Part of a small language model's weights: vocabulary 8186.
MLP neurons of a small language model. Each row is named by its layer, matrix (gate and up: input weights) and neuron, and shows model dimensions 645-772. Each number is 500 + 50 x the weight over its row's rms, rounded and kept within 0 to 999. Numbers have three digits each. A neuron's up and down rows have the sign that makes its largest values positive.
A block is one neuron, or neurons of one layer that tend to fire together. After each block is what it responds to, as a language model described it from the Wikipedia text at the highest values.

L3.gate73:500494397520456527498430607556407596374490487564468411454513432531472438456527505455529514484539464402625468559517495490540491570437561560505492451481518481566501483491507510518523503530575509493523484584470524471504504450481465564497454484474522550557500547572379460448424520478420466402497540458458536479517383494570506454472523483481470659463453461551582542536524551499547509422455
L3.up73:541474459607498560410459587518488492438550548502479442517561355552551474447505499544499558528540490526525482518540512454503525452505516584592440514559534464474550570522527528481668459542481531502497487503532596504491502587412546525519350515399465492474441556488448497457474479480557494400534506496589560371507528497551546409523433575538492456480513581500587433486485483501496448507511
L3.gate235:435517474430555413466503535546546488500505525509448473472509479527439503403619385461454487600458532478497444514489568564481467542511533555426578445508503464505484438535355515460553569498486571524430519453511491519561512478604538459503576611413525500438496426517436461549471532489525460492491483435501420481406597528502441422405447475526546494463479520449561501523485426512567464536445
L3.up235:472500469460473498522460526559512513483405542496426527453551516480529504529453490504425446464498524472543571545449498477359535548472528479468535491532518522534524559496469605497591466503536493462495518496505436589436387441470506570473531588528527509465530467532452471578412515506493447531514514619427431531427556493473484511454501481522483478521458468489460488582528503576549544485493
L3.gate1511:540468488419529546539464525553459498568424498530570576527543568514530504516514498531562459458555498510467477568488484452566477474527488463369519472499431512531513410546470517514582553510491502577415536462495517445443501433490478489529550489627542387610485536450412519461520442495439610492426464545488482461517517445502451532509469649512491465541376468537551487469526455390521534582429
L3.up1511:527455447539469578504431496417469470452503489398488495571592470430495461526578591497538568468457498439490556573534466507532458418464532547468515537563517529489469558544465609468482504568479458536464552452521504486469470453473491475526495479517480499527524524531531547410571497471515531580531496566515522486500529582503617554488541482495502564540494491564604438560468554511450376507497
L3.gate2293:557561481425435475540489507415484534397566463457544540483476461481532535350529515511479457493511415475520464419521551462534579484506514592547430460499424525496448498543480464425565547450481542563408424492517425496453460405591455434512537551523418525474541501501399476564532440500472560453505455568496479500482593336483524602404511523576515475423476438431554488401526493511392461542515
L3.up2293:619574493509494482525395500502479501419547496419533588487460494565483499476486529470430489524530465440442482411470567399533483457499469578477436381421494509430445473531434441466557450479442596514476469473523363570399440391454503455519485499445551486541482480541461509467571438462579555430467474634525475459520600408477456507433485487481505443464507525475561445447421460458558524543557
Numbers in stat tables

L2.gate111:462440394512507519524526531520476540461545500510426515491585454489548490493569599543442555498525519461482573561606468558434471474500501488461522444508436613449546416581459499446461576489451631498421512568462522420474467503511454484513403470511429453490467514496511494525541468562496580524519497499505518451529533500586500427506515463443378480475518536465517554493438517587485448532528
L2.up111:514373433572485496459546548448551494536508514496506518477495493471494548484665518495494524453489503426471473529489534519449492432490408442487432528527470567440497437451460506491509583533457561465462496504480573465486416452472502402583433442479477487537526541460492475452548558515490638547460460475572485485427527543607540492502498434402407523458462564471502527564383483533530490512502
L2.gate142:539500494494565502517416531470515432558476514587605399574605526555481537474512522432473550433466579536475421418485477519529539562605563581512572548524518477393529378532476465485541494520454400513431475553337616455450502500459522522549379533507427532538420510520428486484494513475487541352506416521556480490575535444521446553507498522508461508512514505561403506515569526454522604526577
L2.up142:520542472512447490560488508457503486475449558488526497573412463506505440433561437559575492514494525472469463496530501398430508547444461526509522438545528535454544594497461461418480561497558450546562527523440503490447417503536524530530477455493576572476493496492557455477418589527552547528504501520473524487473478631563504499471439462463634518550542454522473401402481535572517494537538
L2.gate237:530517494522467485484545462431424470476544520463546599601506476465539425566444529505532522546572526510452398462490437463549499398506553498411605512512446442375512465453571483425499524539505556431560465520476488513564518569523456569527520562415513481496465528506536492444521558566497477451478550484494397548478400442499543599451486478494513520583440523581482500473431497520546509432520
L2.up237:475544496512503489527509489460446515484471509467507603564484486510565474518473543529546468520546518504511431562514487356545487464545498519519491498532470499398508442463587433369490490549516523521443460474455461582454511546520430507570527579420565472496360583525496573422522523483588491486463530452520470480538456472459482615413521446521472531530501533590372477490390461593514478505505
L2.gate360:398591471525514469523542507521403514509591537566560577440472471469416541483548526453485528524452466462531486669456551492452509503491534571462586509546503522437419459459439431425522549606539514541476479520512543576540459429534480509577468458514458414551378490377515480497368465511578459599476502459562552541440530555501460486430580501546443501485539540542471535428501503531496490450475
L2.up360:459576465558593506505484507502486483457552381553549535455530440467471528444566498555539472521496541589479455561401529501481512458534490539404615458512477579423530450464464492502447510497479500489374513495517627626468423359517527510543475441495449476561415489503552537443416499570581520509549446466557517473423487543532456457459586437524478522571533543487420543455561540594470441550507
L2.gate527:543466513543458504447463441482578521489499444495430503514463610528473474477500578504609458469476536460593497507533498443497511551583502429546477447483395471502473473466506517561602548642504533426502533529421516467528417496590446539486484493573594481490475430552449484484477480539491450494519560592482504400418494461487485515455482454448558522475396430526525547562448446518496509413401
L2.up527:482458529491467467408573509464610493525470396523478389498434550551503487492484609474553448537535560489620509492521516499479488569538465424538488394516402465476481502465461515576505563483489578463446487533452524406508442422614433552431495486486529522476469454559530522472456451545497468489489517579450615479506565364493553545561462509454515482450422443424548548544472443482431606384527
L2.gate616:513559489528544526513502457475505543578503576504508554555575446441391494505527347444503592470501456483493588474455531525515554497467532558497480538380475438583522563468438463587455437532648494452516517508420504497415461570460456544541517451507488503553504476501415433430571542496569433515459501547562507455456516521527522493476488495416569500472513497549461547471521532458477432490474
L2.up616:452477490564452454500500593433513482503497505522600487511516457511548440554538453481519576563474444492375408607493506487436534457431495552526525484519477487557487509546506411466546511482581545468491513459553499472499418556480515541512492587536523446527509565501493474451611518531493417513433431641462456502415499433433486404495418476420572530547496429504471566483514479457505473519486
L2.gate952:502460535494515492559522584520509483448490561497517500490459485436460537524536533499480492503497550479516516618508338533533541528446524552526609507461419483471455487480468455513451455384473449464491511553488564568446515519538571431552465505502481440424377460517403477523461449554530494564458474466516356452410512524507555538400398529429507474468427497485472453529436459466553418505445
L2.up952:457391614544488494600484562465573493495556575493505448468498512434405538569477487553479490527485568615422588602509440521555501480459473561435630445418426490524530466469486449527501489388451461495479512543456535581462395562460550420568457585431409524533450503577442405526452500548515546546535454440464456501402573435482507526393467537454484506466487414495444489517453477524504448534444
L2.gate1149:493445568475489644488504494471597530496494381481492486501501490554425565438463561537514477488369447551443447556504482400522509536535445510603453453518536464543501477510456523475500538550486511486460481505525524459496494488493475559473450454478484562533538474520490443491451495493459541504529470541447481501501496472541425530500539545459388524413529442521539514543497506504496628426510
L2.up1149:557426488500404556461462448451641482434522446458457462588466511509468551404496562490528435564476487499522458513486513434516442496471391503562493433523520542488453521464498501388492575536508554484467520478524488507460437588561449525534479490494524501453490445502513453515446423506573491474536495560449415501477448486593458549524547582540453516450471475533522508499506448551525556425507
L2.gate1325:514492466472595486470526464483469525445567472488316559446582469384512416531525537570470525507466533431571523580446518471519445512554647603484569492492527472473539529481538468482426459465446456460453470507416486531490494488477477474491492439530485470503467494549349534445546498495429510478555533410506466491494564524569453551447477401478545432453540514508589521467480565535512468516533
L2.up1325:455415418501549450487511471512589415501532461499579524468475587456570451622455444437457519519568576533562521485399452581482508510500591463436599490456469482493440482516455510474518524528421491506422496383504542508448391512412486490495515352525496492456474469433497455471525528491498430491503520452529556432518462484551499507487493495514445520441544551550554456485433518555450450541474
L2.gate1571:484444481495449436498505486498487514537480501547598541452465456536610447518411451495513550445519498456503544544438462511465592496487414521394487519513454450517461526551600441463511468484484394495472547428498549557526491506475539552498414544530544492479499517560498508428438515411531495501474525466561642443559460566498493554528495468499514443557565544540490504444544533541557418419483
L2.up1571:436536550395453530524457497480484426560580517499527508540502392577530588429489486524525424481438484539489521523453481535507509457498470602470541492498526486486582436471565445487516516539457427484513494476546535473538471590529532569495337496503582495462569547580570535441526474472653569432481473542463483405538548372430440531465492527447517481481490561550509522394478602431592473454528
L2.gate1701:455559522587429419510568494513544451526464484373559449543450609436483527434474459515505519448550546358603506480485491517542462411433478550496511530502439528359355544374454450492509501428537416520387407521550525496503523379433435472588393539478580483416533514492458558487546446576548450459465477572512494603572560498460573530469383471429546508468550499511515451439509473452607422510456
L2.up1701:492500465517471483461515498479519416525525494460572531468488517492463537492375466632567523522438544455538447477470445498419564508485408512436488479473504498418467474396433510485582545553515463551396499555550561494456508417431465565467464492436423484448542512475436553576469476592519387450563504533509502482489564438502495555487528465488572540593532439502464487406531551509464511560503
L2.gate1828:472470516595543489382515466490442447486428524434567599540555573505485510472473523455473454524439536465576405500437616509540554410382413567514414463466450473337476515507542511515481456451514479504501497453458550479430528446517551582507441535569410467502431450499511499454557465495510500413507526565525574530600575392517530508525514570473471503551554497424602456450548428478543496499482
L2.up1828:376426560560557440493526497457459498601450538454614565585528608478492387512512486455491497626479527474539455490498560427537518407376528522466454444487496502458505553458493510463601535513516469553468490518545565432433540423492548507485514502550463413583498474481439498473557431509542497502572489619471512445588476416473506475464508564466445571507571479413539495385484497476585545488519
L2.gate1851:469497500486523560474486446510536431423438479501528473484637506492507497563464513398528579502499548604596569389456488517459476545511531505505459540517472518482462559487530446463476598593509499456447497490516460501587481631442484513564502463557480529446535449526421482524529525516503442338485496541475437473460522507530507451521454502426527524490565456518492513417435544485433423402533
L2.up1851:537417425498530490546592507441486379557431562587477448448522406470560423414534457450493509557492567515456515573489462459501506490480489565514511508524463616532510545561445540610457493481588526521486434549596624557467458552415490479552451487451527468511452485545496487489493405519553482478463546665463442413482498473446429518546467480510467497604446562468486593521533503509427554565527
L2.gate1877:511580435459488583545545459521489514510455506500455527508418441589458467490500666465472564550512509479544550573533531440533512537577529533550457521590494523548515561482539514549550536407600458496526504416524488483500497536451528488426387533558486479484429654524475467494543437561584506444499453509518467469542504517467559391470441396433527496425523476592544448496460450537486442561463
L2.up1877:469438526484542478536466446500469516444497501432461531506593458512563466436467468516471434552602500514543495517554528498462541513554465517462440500557560585583483592435564379508516479438566431563470434503483537491396421539498463446457479459452580487450520494542452435459618484504482562512483515539545506490552523502472476543458594395502408520448448426437559482531511531474449413534480
L2.gate1966:558471466543459580521445471535494499415554491463502549482475407483499521391435534468542552521486434472500475462477408578566377511495451509559503479510435494456532554483525492483555511512515533451466565523482451562477491483444493575432451547470473531500460409482437413584507514464509443495552427559633431448559516491512412504485475490521469542622450488471483468503464523444573552515491
L2.up1966:570495545528502706478526532549534520486537464490497568464575443497430543409458503465449557466471514558447467587514423447429500472569465512449410490492500476523494540519495441479534506410475499547502495487525409521489468480527398410615490474469502533535528455449481474501512511496461458507545489534471523513576495601531503564499472545433520485603436531517599438540560459550501497557461
L2.gate2283:515575549445506470423474516503488349675479481433496466466536495440514478513475567491520543532459396564539561405517471400523534542527416523507518454562473509452436462575527417470526523537468531480488451446545499500589565471485579637557436508382474429492413353442422497529413507562592480506518562502529454520476450481553607548477491543436509589505496517575587556445540464504484519589536
L2.up2283:473516587440628457481482453496477428563446517487512540562518598458473501555421494521480558552489473552522503415499547435434549576469486460491487472508556547508425424480446556516501569492440589462531571442570543485489614561522549568565588551478550461490401479404483504598430478550583439570548501562585469521511587475552521481457519562477430532538516483480481483407557456543476573460514
Table numbers and D-word pieces

L6.gate1200:486498525502503524523521542491486579498567467451381553463540503543489518510422456521520495473476478498434492573482448551498487478554476469536432411461413494535521471473521436491503461546512589436540484492396528526500499539515511540547644480517566470475461568529452528447432488524516475587529511527539469481535482467565416544550504512540419556489495429564392519506614426509435493595476
L6.up1200:512503555506605533564513544470537542413535450447452500403568485495495405439549523421571376478357523505462491553477460510526533521494443500500425445492482507487490469482559536491441394503503553470482426430485492538422459426500542499558467476525567506457414479536438456555502514579509496551588458494617519617468485515597520493499489578435562551511514599580507518478516405487465512481418
Negation words and pieces

L3.gate690:524543437496428506496428446465491510423542471495466491515452399477535478469509542523511560449577506533414539414453548562507499454476440427406537486462588437494474511564609514399459400469402451535608592472467420544491478567454459551568502504512461451399358470451474511473525509455519466556555492469591472600585398405455576462639559418558531458580508490556467477453466537453503451519445
L3.up690:473462547488510570519413456490510535533498519557491390494454468492542499527470456593551601478539507580507554368488610496518486530568464499456522489493494468486487512475581572491458426474441486558485495453516455464469426562554406563566470479541478479446365412471463544462550548457460516529496493521497472492520503483487483518554504535502476530494474490502479422455504557446451501474422
L3.gate1231:511462584506417518479533504469501581462460513536585556539554533607480505441506471468514461393594408468578435501540435550486433568443400475554452470488529531498511564473423441546532480516489456468458480550407484520518500497544517509413482405414530423459466576518510591540412497504410502544528442519450471515468539436466578460432416460481453525401528403483515525458420415438524472504439
L3.up1231:484450547510421518532541452581469495551461573494600500466528524544531588561439555573370642589554459493425415481567465362457560464524493529478452493492528496453480477464483460455508505502458521472566430505455521555492477527517477526434460419539456487457466525527502567586520534505391564518496498470553536450487463474503448554435465495488557482468502481426508572616410579495465459472508
L3.gate1435:473488484430470545518502401486559503438552525555435516494478432555560531447521462549547531497461437516468515447582493383440420465501527479471497431539501440449544528521541530549458572632443488472486454459589526423636445576438435430484531438483426557551569468488438542529538514544457539546538472451528546429434549507529478508472462518486489484521509529547483520555479535493452529594440
L3.up1435:499489511546431558570569513557481333478487442552562502472606462487515571473451486435476519583500476515505466521505579568502499489486356451378383573497449461571605473502465513487520537487599457439533529455470496517474466569483381519451462438461487472536567540514542461454506539632497481511437482514498428456415464486468535562500524453469537457447550449575383445527500539487427555498557
L3.gate1446:468525601512402493556454505517525504523487462465417573471493442463540494435457552470409580528603520493538532532481511503484337435467613484556545556566564507536429557555525400544511483369515420577481524398512527457458548592501535428476451496366491438505542492418481450550512519562570430483521527482464450479466536490532499457481422473467541599446545492470450477495589533485454454412551
L3.up1446:519498480500489535616445552458518430480423518506457410546562471524503539531537542491449564507497528415489500507531495476571483486517458497604558471502492461478546404456478413468461525461392505548512538438493503429480532569494507500541491589500487412466493413490563505581422464534438464448379544510512532573510528560451549516450415525568541514448528535489478511549559476428468456457550
Word piece "one"

L2.gate91:488458514487417572572548395479451531449544533454533492508499433517486481506586479512478579540575609474538462478469525431549583529513475490513422499516454501430534521509507443598593487533417488462507464405461436452511455498525386467533447535584570465521495530473488578531448584489509517498571486432503521569513426482571459460483504601456542432481473463494512439573517521436457590541461
L2.up91:518568473488487543607523540476535557479477483536439469562540482497443452451508399540530452589548563425496412578474457464578389522510486460504405390510473505458455506559484424504561590444366481506446472492495482507434497533393511420508500479549523471523427557520392483493487547530637581495603481567447535475447576516538516635505404440530469467503460458533588542515618556487485472525469
L2.gate110:468570492553477594434410513561495556537491466492532582549582567555582567525424520525482445446511517504571525525462486525515512528506494497548472483556443424527458519505523466440521496425423556536540555520497528495560531569457526420431488532553531465597521490578496506363486511481484472525505493472522472473439495455519482463554482541520462520414571467571546526551488566527499519521469
L2.up110:449467490549542437574460524483470517568551568473474561582487462576456530447512505506485494575536557520447471478511437489496571474511511571377517448519396430498459497596505537482425423577478501521559524543489567427532390444527476526500488499554463461548535474456455505445518497523503456505466545425473510468381506462465474474518413511535399421466514522543620442557514566548554504615522
L2.gate151:475548507525511536525551479506497443528414476497435477499449501573540504560573472485461568443455459480463493516402413528559416433552573466536492496476494471520503488521580432535502488465461529565523498434405498395499464503421432506524511514572474460564525612546422625567472533491522557539597471456583551569510432598522535488524531474503453498546481511625529396455584588507421488476486
L2.up151:498545561528504546501534496553526416504451449493494458508464523510471418553479436521455478395464526572518502518433398494600390383523557540470535505487442512493505458464580376499514492492464581580522445435401516476515501491454442541455466463554430425458529630531534515594544509490477518506524412411551557541487447534471536469526457510503436469578482513575475426508561559504474471501510
L2.gate399:565401418396434480481520533495612652438553550544559477567499560546500464456431443521534565528459467648485572499499550628478554502519436514460471511542520541547529511415565498533551502446452422533517481511534501499493466476559484555465531468473437629400527387482473595559515445522486467458519444446410516542572448495562522500473421580519497529519369538541548491551466548485441471549469
L2.up399:547429459472463540575558536548616590550541473486626558489513549555528503474512494538550533478532491725470511497521481550527564529554413557470501559573603618592510515383490478454455509479467486535462457493515463491432502481530537603464533423486449532464500425484530627611511450531467477461499477441445466481549511522633532456459373501579466528499441478582465470478487550518517470595513
L2.gate409:508528459579550503497581444513462539453542554513459488510542558555497529566460543547423570450528451559454513493520505613527504527464514485468501565499463494554515449515464419501525580556484459540524410490505531537506552503469501489507518590496488568545448537583369413471461614493583431402543443474520441516498468486437437594588563467505568468513621499529436523579549467515584461498550
L2.up409:572474521493460406601517628534446610545534449404545496376556500428394507558470565512400497511484398441514466533480468495499506549499465510363541505331567503490509430599518477501494528486571562485568508535496467527507448532530454510492591559569465571527422602451411448541526447534473385476553496461543462406371510626445495416523547533485499462510425502495456463575587493392517421473532
L2.gate731:513528384556493527467544411531523408555523524466545470525533540517484503567491469442503463570523507524481515571545471572558448434539491587408424498564574463601476536446495569476569563517466446515499483431527530501495413499516342527506566422529557475524474543452421460533558507454538541423451473519436389516560544392551465501408528423558457471552440542526519451474483486411617455600508
L2.up731:615478425487480559454514480412446468543572609509507466530508513521438560489490505451538479574521455461550410507522523512479433434528537544381488420596506527517494436545465534431575567472440449500511592420538538508451417484512442549491459386517514494541408589509423599484598482440524528578425458457470431569512500390537438530384492497536483536542386521476486419432566523377539479616577
L2.gate811:516441549507530469554516465544447510475492451457539469510453534413505579487506478505565471445501519468505510472464558493584419481432528582502542505397429541536497622457411484513408492402523485517493498443481534473499506448502478436431463468502481439454433436531469457436623509487559318621531543537552518466528505414411592637471495497368458399451602490471504514485462477575510552484513
L2.up811:530432437453569565447493534384490495510496577480526449401459562476449500530590474517536546432505385511472499615553474506545541583475461517561460540472461467517549582503463505521443536459570450523524492488512481451529477499452445457615343467531513540466570464499486557494453473398537510510536492477524581516581465420470533543510459530473525486550556465499489563473590449495406543433475
L2.gate987:518496515446451553457546453485550478414456473400570525436465537487570580479537415499505518367585521477499464485375492525501572510501522470481492537502462500527420544462585444529526498510565462476531358561417553535464470440526565520450433449528532468544471468470413527481508490519530403358495528469486516430515535521569479617479503467526424537532487483639609465588440571475505471534576
L2.up987:531446528461515471468575560529528426474483561553535502475416560488475478633460433451461500472578546556544456477435522550489483503521557443489523494469467487458461502480602515445541532458569442448489501451461487511511461422451531553569550426526473565551373457543496497567525480493470438468538503448514523482535543427496552465482507501561476517503480538535554502512439536417493449545542
L2.gate1118:597486582577474534533510450508391558528463484546536531570456526504477503458496555480536535448567534432481462508451509560472439390493451517527506478546476501421548545547518533479451402526557489552620499516547449516569459470490446479339492496552579572539443410450522515505435482454505524466615471486550459529499483529486502510473401534474519486502520492532470478605453459493538490527573
L2.up1118:476495537507464492548509441485431509590426427505480454461459596445481517492520514536518580488476557449476420563578546482443460434560503548397502470521479544491457535516574480509503487519454572500480476519533438484574519463433470531460550545581545557530460480521428506390514476523591481386541492466603519484469534490394434550521585555426477500545525466544450526491394538471523525487518
L2.gate1301:496472513488614523514473461452564495432412490485444441511455462501507511483406549461490468553527516460475662582491561556550416575439523589486510524530535485394505528477528497446424464466557474550484568466432643480497416480483479461467428544467533468511489492529533558420424579485580522434544449502529483567407532502480494520477485495505523399432603452511452531537511400514510490504445
L2.up1301:512522539457555628584561503455504593495501514455479516454516459538498527577465544479549562509529432417519498540451542502512345450435480521466488576511464490473454489560505616513476451444545516468472507498431472454464404466540520538469486498547540548437580521460581529427467532537501528431515446538607496566491518477556550622504562534529521490577417557501560512476469516560516452504460
L2.gate1302:605410532487482518503479486529486542416548519539445480539481489511513546507485495362474488521475464535466482526542421490459478466511477460477559507568524529607437462511570549495542517571482477491468526578510573505421434584517477533498523595410429397413526565493486524537549473466530562507431481559519504474539522514574537507520436453461508506506386518501541519437474514484482423475466
L2.up1302:527423429466469488555504450462600449429539524471491535603484510449490534389568486491554423569534511461468428509454464498478479460427572535494538500594556607552522481562545555473416496542433505444509555517544514504535457637609473511469589529485481521468522565429456601518465389415513571501458467397587562561523553559496497500554514446556437327543532550521534468524526585484488521448529
L2.gate1729:575487559503556564567488430484466481555477478463466484440521567497533542437555403500480484441488474542483477506485495537438404491565451470559381534381462456534443507450456498547462438536473445520458544455446463485521497492397550515454507496479525543472519589439474523436594515483604463513631506548502485576485517478535619586492442608574491526492492513433450531539530490432486444488501
L2.up1729:428531567516583541537437545598465475598483497529469497460460661548440559455541485583410538470460450564452489534476549545471405521526504484541398524455422495511461511505496511479560459465543426500460441462418559440564379478393591496464495475442500546444545577491528561553523482501572425534488551513438439525478531578519588544618449584583573545549497502446511513510540484395525429458487
L2.gate1997:553508507440520466543427462483440480525486437516547530460492510511512528529529552483479440532552521488388479508566500510505481498404460424451496442414458542570547568445593423442439464497499475559599499447540541476502419490514418478461444485499521467505479531449452551481447560390536566535504446485444476422522469488469568499551434555497530499492507482438513467504457437554442640512483
L2.up1997:439437394491520499548570485496496513522494552507461476495553453534523518546491440471532423451578438458604458493567584544560528445438396524501556435553530446497461536536515446469496472510534531485569481492486516502448390450398512515453427425431516519542548496437592490582483479476516562514534542594461502462415476498501523601508502514429540441438507562540525494508478468467520471453538
L2.gate2065:513448512562532535462520545546467513445412505558529449447579509621566497413509428570497547482492492435433468441419403442566538544447425493544481450511530475415433525517498494462522523496559488484549389508534615602454518528387480473438514462552450462547407563490562541531527553484508571537503492432496509481514474531556482608478517532545530518422506482565479542447501539526390455457475
L2.up2065:541454444531493552458446557468434541411440499545498500436581492524520494486468479579472503549486440499495472457486461436493473511443437440556567504503510476446472504548452482428510491472516487451526441448505597553400538566403578438462430476554467507578452464498529546508535509472507573574540459377425556537453452536495485511558525463536520531480472467538435526442461497466441495411526
L2.gate2075:606593495501506522543535490445513455605537482410467421470610510477496501461559512557510468457529473511589541416559608448492456475525537557484532440444509569532486495457533560490518500561429427563482504500526604473434458387579522487592521583471431416531524519445540552490482524429463467562576496490506491492567435389539450501570464571527542485474558553581546542487498501506487627514480
L2.up2075:510499463501426643510501606537603494485516505421475541529580456542446532502521435601459456471519421483553525508539499465498389483583569500487493399386521448522598537463472501536579526483408493455454540448542627523572494485512514436561527616445455457479470507464574575500444534571465490452565465481556523508457487431512469504564522583508518529503524515533426564489516466479463535520478
L2.gate2116:495504534537383457645455454462404587453487458504406346545430536517440490509582511443516551517480525567484421537489467496512502522476563512536427504449452543506435523517508448502573548530480545524515520470507470539441514433382516509514491491539424475500475593429507558497482551428482462464602516509563519577501585402511391554469567446475517479491488505522544471598560538414456425497409
L2.up2116:566464517481415525584528559507511553442497479452492321622479494478434528519575469427598516511409522551388537614409488549550503565467503462529450530386471563482485518548451511503561551600529497466480500425495543516522433507511515537533476508532472403503471563454486499485427533402555436496547559460573527570478528464527411536501549486423477517420492503538468526594583497511503489506517
Negation words and prefixes